config.yaml
n_layer: 10
d_model: 192
n_head: 3
n_kv_head: 3
head_dim: 64
d_mlp: 768
vocab_size: 1336
activation: "squared_relu"
norm: "rmsnorm"
norm_place: "pre"
norm_eps: 1e-05
positions: "rope"
rope_base: 10000.0
rope_fraction: 0.5
qk_norm: true
attn_scale: 0.16
bias: "none"
tie_embeddings: false
parallel_block: false
extras: ["capped logits"]
init: "uniform"
init_std_qkv: 0.0573
init_std_o: 0.0128
init_std_up: 0.0573
init_std_down: 0.0128
optimizer: "adamw"
lr: 0.00277
beta1: 0.95
beta2: 0.98
weight_decay: 0.15
lr_head: 0.00842
grad_clip: 1.0
warmup_steps: 404
schedule: "wsd"
decay_fraction: 0.421
decay_shape: "cos"
final_lr_fraction: 0.0
batch_tokens: 32768
seq_len: 512
doc_mask: true
train_tokens: 148800000
steps: 4542
dataset: "wikipedia_en"
MLP neurons of a small language model. Each row is named by its layer, matrix (up: input weights; down: output weights) and neuron, and shows model dimensions 32-159. Each number is 500 + 50 x the weight over its row's rms, rounded and kept within 0 to 999. Numbers have three digits each.
A block is one neuron, or neurons of one layer that tend to fire together. After each block is what it responds to, as a language model described it from the Wikipedia text at the highest values.

L5.up315:481519563491571545424523518497440523530501517573516492498459445520545484404479535513503484519618496491508507482461483417454527524597489512533498603488463488532505631480567434481579469635511518433514541532604504489467567423475456545400480403558507535449506478609446567487439431436501422538559422531541466461511495441472511463329443508460518514418555460556477508509496545490562541459492
L5.down315:524471535417459502444454444516495443562577384455562525491523493516440559494503528491476514460451509585556447539560593460497536525538542474422537547512554561530542522495491585538558419503410408512435491460463452538620537495493563478581535510519484450536559475521576467554554510479606459510431459502476539552574621480508593515594417475534513496534468584486515516438463535514492489542479
L5.up404:543625514389509613508459444473470503595534490467511455567485557438488497335563501462491509528510523462500513506484428431487465513533434434550463522502466500534511576494531547558610606440563465400418471464553447472380490449508505635473410518562488558540444475532365426500423454558492483484447464509463435480529478482546522463470447500458514618521492429515522540500491559473522478542401
L5.down404:616530483337548521458502447472476535478473476421488519480504500466535450517437524528543543474384421481446487534585514537595529507475441476562500532496510488467486470477508510459615436546575439562493508477528547452474531490513472542521474478475550517429484589511511559412585505561534487365440489501532459520488492537488434520539434470496446476517542623530547563488517509422514520473497
L5.up485:534528543528515523460512439462500497533555552528427480561433564523490468350504561482482495557509504508535570578431445437521471480546433518495465508446476533509598638483568432508458557473490431506508508504541465511465574421423445648410441544528477560408513543559456453514365491543498499538544430498536438472552525489584423497488467468448475582530475396591550544626405543484534554438497
L5.down485:466556579402548459475522477595572570410578535558423481536506544493481415563485464529482551409427478454541512455423572518457388535569460439526449530421515538436489517544496558456497482473417458594514527540459543592559523437558454559531445468528569515504422534453559488405515490485538489428544569607541497609492546474508503479519545424519504579528447501510560581532552497451634507677496
L5.up536:431454575558523538493504473467462493463549533531368428449516499482529460401438506450571511545496533485537550546510491480523480544594493478501524527546533444553574629515576463563478461453515413494494455485541628588438463463402461494394526477532509497522477517511470486455507446480486452434429442487541411385444538513539474575506443455459404508491521467555458523589392480536495516580534
L5.down536:457480567506457481486527473545599499472556542514434449513464558372481415531519453492589586497415553472469477495353530475425497540541426553529542507535491585494437533495491527597505475521414514563556499567503520553555499475477422524561435456488533655590491442499467551458553511468504505514486483480564539477466527479584503560557518475621511565493427579575498552479477474411535538504575
Leading digits of numbers

L3.up199:466526480501494546513439439551469521529484522547445508445467530450474565498574524459513521549474545640525465551603519462531578497583475602530444475412480489474499543513484523521524507454500522402502435480413495502442441408499562520492542498480510525530410514525466541508463533460489557550429467431454479468434542566541473559482568551546431579431514488483519512506430489367461370476507
L3.down199:493535522407529502517518433455465538472485512478533446528447551456542478527425586592428574500467551560594558499453522533480523518409508484517518431480449475470511441486562427492513461544443473494479484470545614434460408493556594509480520496461458486516503434594595616462463529548537498505488475628505611418497476554557426478541563470620600418439478485507445510397426477595380526510492
L3.up302:438399484492478537573517397561444457482509463440490460439417544479473584493453603506516574504522609566587464544569544501526619525440493523577461525463471541500438516486499421567434516403521474447499449513484554469504438442565470475500508587567444479513501494503488451547490448460474572533397449499522565446501529607564515511453489514499455544452493556457502531496516521524333544494476
L3.down302:436496479555520440424542444423472481511480513563536498520433450502578463469513517526513557514552439490454527448520391499500524531492499417517492355591574506558567455547622499471491525572400539484519493576470507497490415525482476529496499460593571550586541534567557477423464476395443560523502501582602527448418578483501494449533470453510477448425513496541548461582460530486426457448544
L3.up396:519425554460471476503507490515481541462513589466521485475426539555438485477516567523506560507441619451475535580514528539523538620478491539557516554427466458508429469474537509468425488455528420468498483482416507466468414447506466543520483570580444478446468477534439466538437459474498540531444522553477457450467573512556540471488588430504498598445534537450537448494505542366455459577488
L3.down396:454455523530434374479486449482444556536474450466544574530483461417614584546499471516523517481444570548486537560576556504508553493552467343490552447543501533512495525488526542480515465458477476446579422504485599436465498491523573521435412526517440503503469526472595521334453522604474439525473514501525549444523417464602515500633471478474579454469497490528486535463425476433592538550601
L3.up667:460626500526547450483519447548426422503525500482493460533413586472464518470455471516496542519446641460523590500480409455492527590488483558556399588467484418501413568549558483429484491578569491478557486547495430579395506473505461434435544481485457480498493542568452465549421456402536488569422454519478528413503517543545508582485528448451497569483474468467477475512448447444482471527470
L3.down667:499499469497542541431372468463544532507504496566445513569535400511470583415529553571550504546477536588501397558544470479534471510536578487493558508441479432473524571529496443462520549445532578385491404484535449590560531433574605530477491429510489475548537526558479518547365504522557469449511570495505485521492454505561525549508549567400567485560447451475524497475476497580466503560506
Infobox field-label endings

L5.up126:584523398528504434507485513497520520521446506497456606542470598545383500525373502399542550579558526548616458491506496475393520483522551485493526503497503427531533570474449509507582577546499504495437415510557457596468491534420481440531539502517492408502507546541497527563503454527518456507547521421536492439518578423506507608473520453527459557504513397429570482568526557504465557461467
L5.down126:522601597578582500585461540496469448550532464548599459414510498510560409471533471517462532495508502487556454489579437504494536500481505483541493519467403541495534472477422582393446500493522493483496541543406531525505532333489559519543445461532512446560583513421437555509457458422448530461455441513579469476433522500548543535507528591495512444497451513575507445448611523404512459499455
L5.up182:474425521469459432527527423527548530512448537494435527469460512499485467420519640433535505523546472554477567584497439504555505578462461532514534515463440536529457508593562518582571491438609460496456495477485538513416515481524428516487526591562454546507423422551469456481476545491486473509547525415496427518515544465454528490511540483561413590446582514441579463584444522519436535554497
L5.down182:472554475464555431398473454555475432646525577486591483569470529512492546462385504461530557551477551548541508568442545399562454517570482497491544483483460527473506498524532548500429468538530589436445509495438504472487536489508473552470567433548539537405551563411529506527524367498511603532568546582486428449517492465494490512493531467496487522425527529450478586437537421448505462503512
L5.up416:502448567496506541542453494516485541506454535512466493580392524435434491459486496451573514455455526542513428513517506427532562546510497534514446520464529515542485492542519448567613546500525483496408437500492491468488482509490485519459409549539512418529547479590416497462575458528502523528555525497513501421464485428442544487531511419482324510500516380408455553618503542475386455472539
L5.down416:469485438550391463463555551486529416507427527433479455469573554497541583462516525495502436514601493551582567502465477413600511500472537533451591455529522585475516511463541549453446426420547467467565482521520490453432572489520453428558493434508528487436522471474539472534460481470438470509533457584540500481493468500550530550566618495432521594502617480431475511508554475455562435523492
L5.up514:463578513525467475552521483530453531494508465449478464507502589543524541532472617492570459505548545599529568614480510471487500521431485533477476523559467537598484485548579431431587578453623502520420503556548481510498403457572471535497442570587451420484501478559419495450454602574460530466533529441517531494471546497489546529513560456566465582510531452463549482566510632505420516471533
L5.down514:557455419532481448441507574493610468602549549538496477514470549447502594501520377365481465495389529553524592475529525424554534502521475461511509452544532508455438515557525605532436545493521615498652511438533580484464510468477564512449575465496487539543521451477504477454503422436514483509470525515475436477514445532481514503558546457493507587497553551446473582547411431452491457530543
Agent-noun suffix completion

L7.up318:482521479539487568495460458580507519514494470424472537494496512564482520431492465569544529469536479510491548564544597458568502566518467586545480482465534512481468501529574533490535565432511568442448445529501491576480471477541519523438512634583513522438513542489450507549460539511540568515548551510471506410571498496511539572534535495520470606531524531484623548484417513476462567576560
L7.down318:565485507467493490454455590536515531469509468496503528407422501429591470494512447402530537478543396507356539539456510532447523429542359459495509485534506461535532407494484507473450589563585469452535451450604465472470462556498498562490487511490445543524615363515528521444540495522482468539571450551519481500514408555461503462499535491494605447509511514599475568414446466536526500542512
Word-completing suffix pieces

L7.up34:576576452493397540474509490495489524575447453440485492507413497433546511503465491401506492515477543497532588581526487469571469500563546456567426486511481572483427468453525578460586538477556485481521426423510436483442464499504437566540479527536512537483526451545516530506501438455533544486520529495462519457540449558426451479374464562456437587477542449500651526485465490503438567455397
L7.down34:506482491414564465512394511469496491540483577480546487506539483511365467548479531486419574462411439445453447601508467518459477520485481503607453515454537516586469532435493523524553541504506478529519549537423548515587489500493477483370523419453598531511493516543509589481478597483497439489538454579582463612519493470485562538568515450523433444451552518509521588509487467463468474501547
Leading digits after currency

L3.up85:516536409450545510555542491513452530525435590421535511387514449506528467462519503523539527523515567513502565510551518425490580525573536473549371467464474498490522502440494416547463494475519492493555528519556518487542482477469414475515558481575518555384483429521539476500447479453471504480475445547473582465445643461527524551474491493497589557467527476518565514547536562453433535558522
L3.down85:497507521538440442452475425499490473462526479601430491473481546505532528533535532465457526488504482425556495459435497512529414505423524382489531417527534621536480391498514541522525517433451618430548573490533416500481515531526540523413489612446616487535542584417548553538568492610454509558543511477411489566481493453494530457486522549500553447515565415544498500417506496439588548517507
L3.up99:499506535454518593436573495600575498575532518462424469518499502452432480541577472477503524567538495544523479470459470479481523577551443479578460524538491435485452511512492475563537517482502515549534497364505474511477482534522492597511651427565507532504410479515528429478491518537441517440522481537403550415509636567450497480483502507448492528563570486522589482566483481489512511526512
L3.down99:481462609528560532514425487412414429592518520525470518531586409461411494497484554506504518571482509479532536471495477427564483479504510510489403481446465521512542484588492511507563561528509497508531617573543558441507417498489577536391519430551491498605489433464426497580537438481488516580480492524455439562420462454554413556497541540503516617345500479522514495440493421538436521518456
L3.up166:554547469495603505461511463540484526457514507538420514535496488469501397519510541485557471546487550429548586521590563467527509641631435516585404541473600557467534480531392517529493493452520448543436432493559482478392485507499459563454551454487504486550444568559536552467498496536480554395485472360419405419454531579515591479547481502447471568470474481506574500633446532520416460514456
L3.down166:430398494528543501511402510419520437558561502504440497488430500488480512516515477551539499447513513470465517448388478500448431517422573442528606540490515480522496517485513527520546495526374546484576562554445499460498585540478511399509432515439470481442582470497520498569564495549454537638501468650537514598622450543498496455481521442492508546550536452495477507464536478533511630501449
L3.up593:446516500425471474567507528472520495563570561472471493448542454492502490492557472458509503597449484478540550402535476394516441512541473455498528524530573493483530509482439471489492555481475459465475459507538462453452514370448423570541639535544510539472546457545545481557538466582414651576467492538438490466539557475450514513456495487343465572519471508542544548531434510520486363496451
L3.down593:543475540582540521396481484410574439456482461555472443576470504532549437555530538521441544508566425495416482533473463591536521436471504492483556474433597528524535453490559540477519576512409485545516484498524512552515541502511372443471412427508574505537477527530520547388557474531580454503462525435589518482469506597500482470569511490516436586536513463514475494491525468494511583539565
Number continuation pieces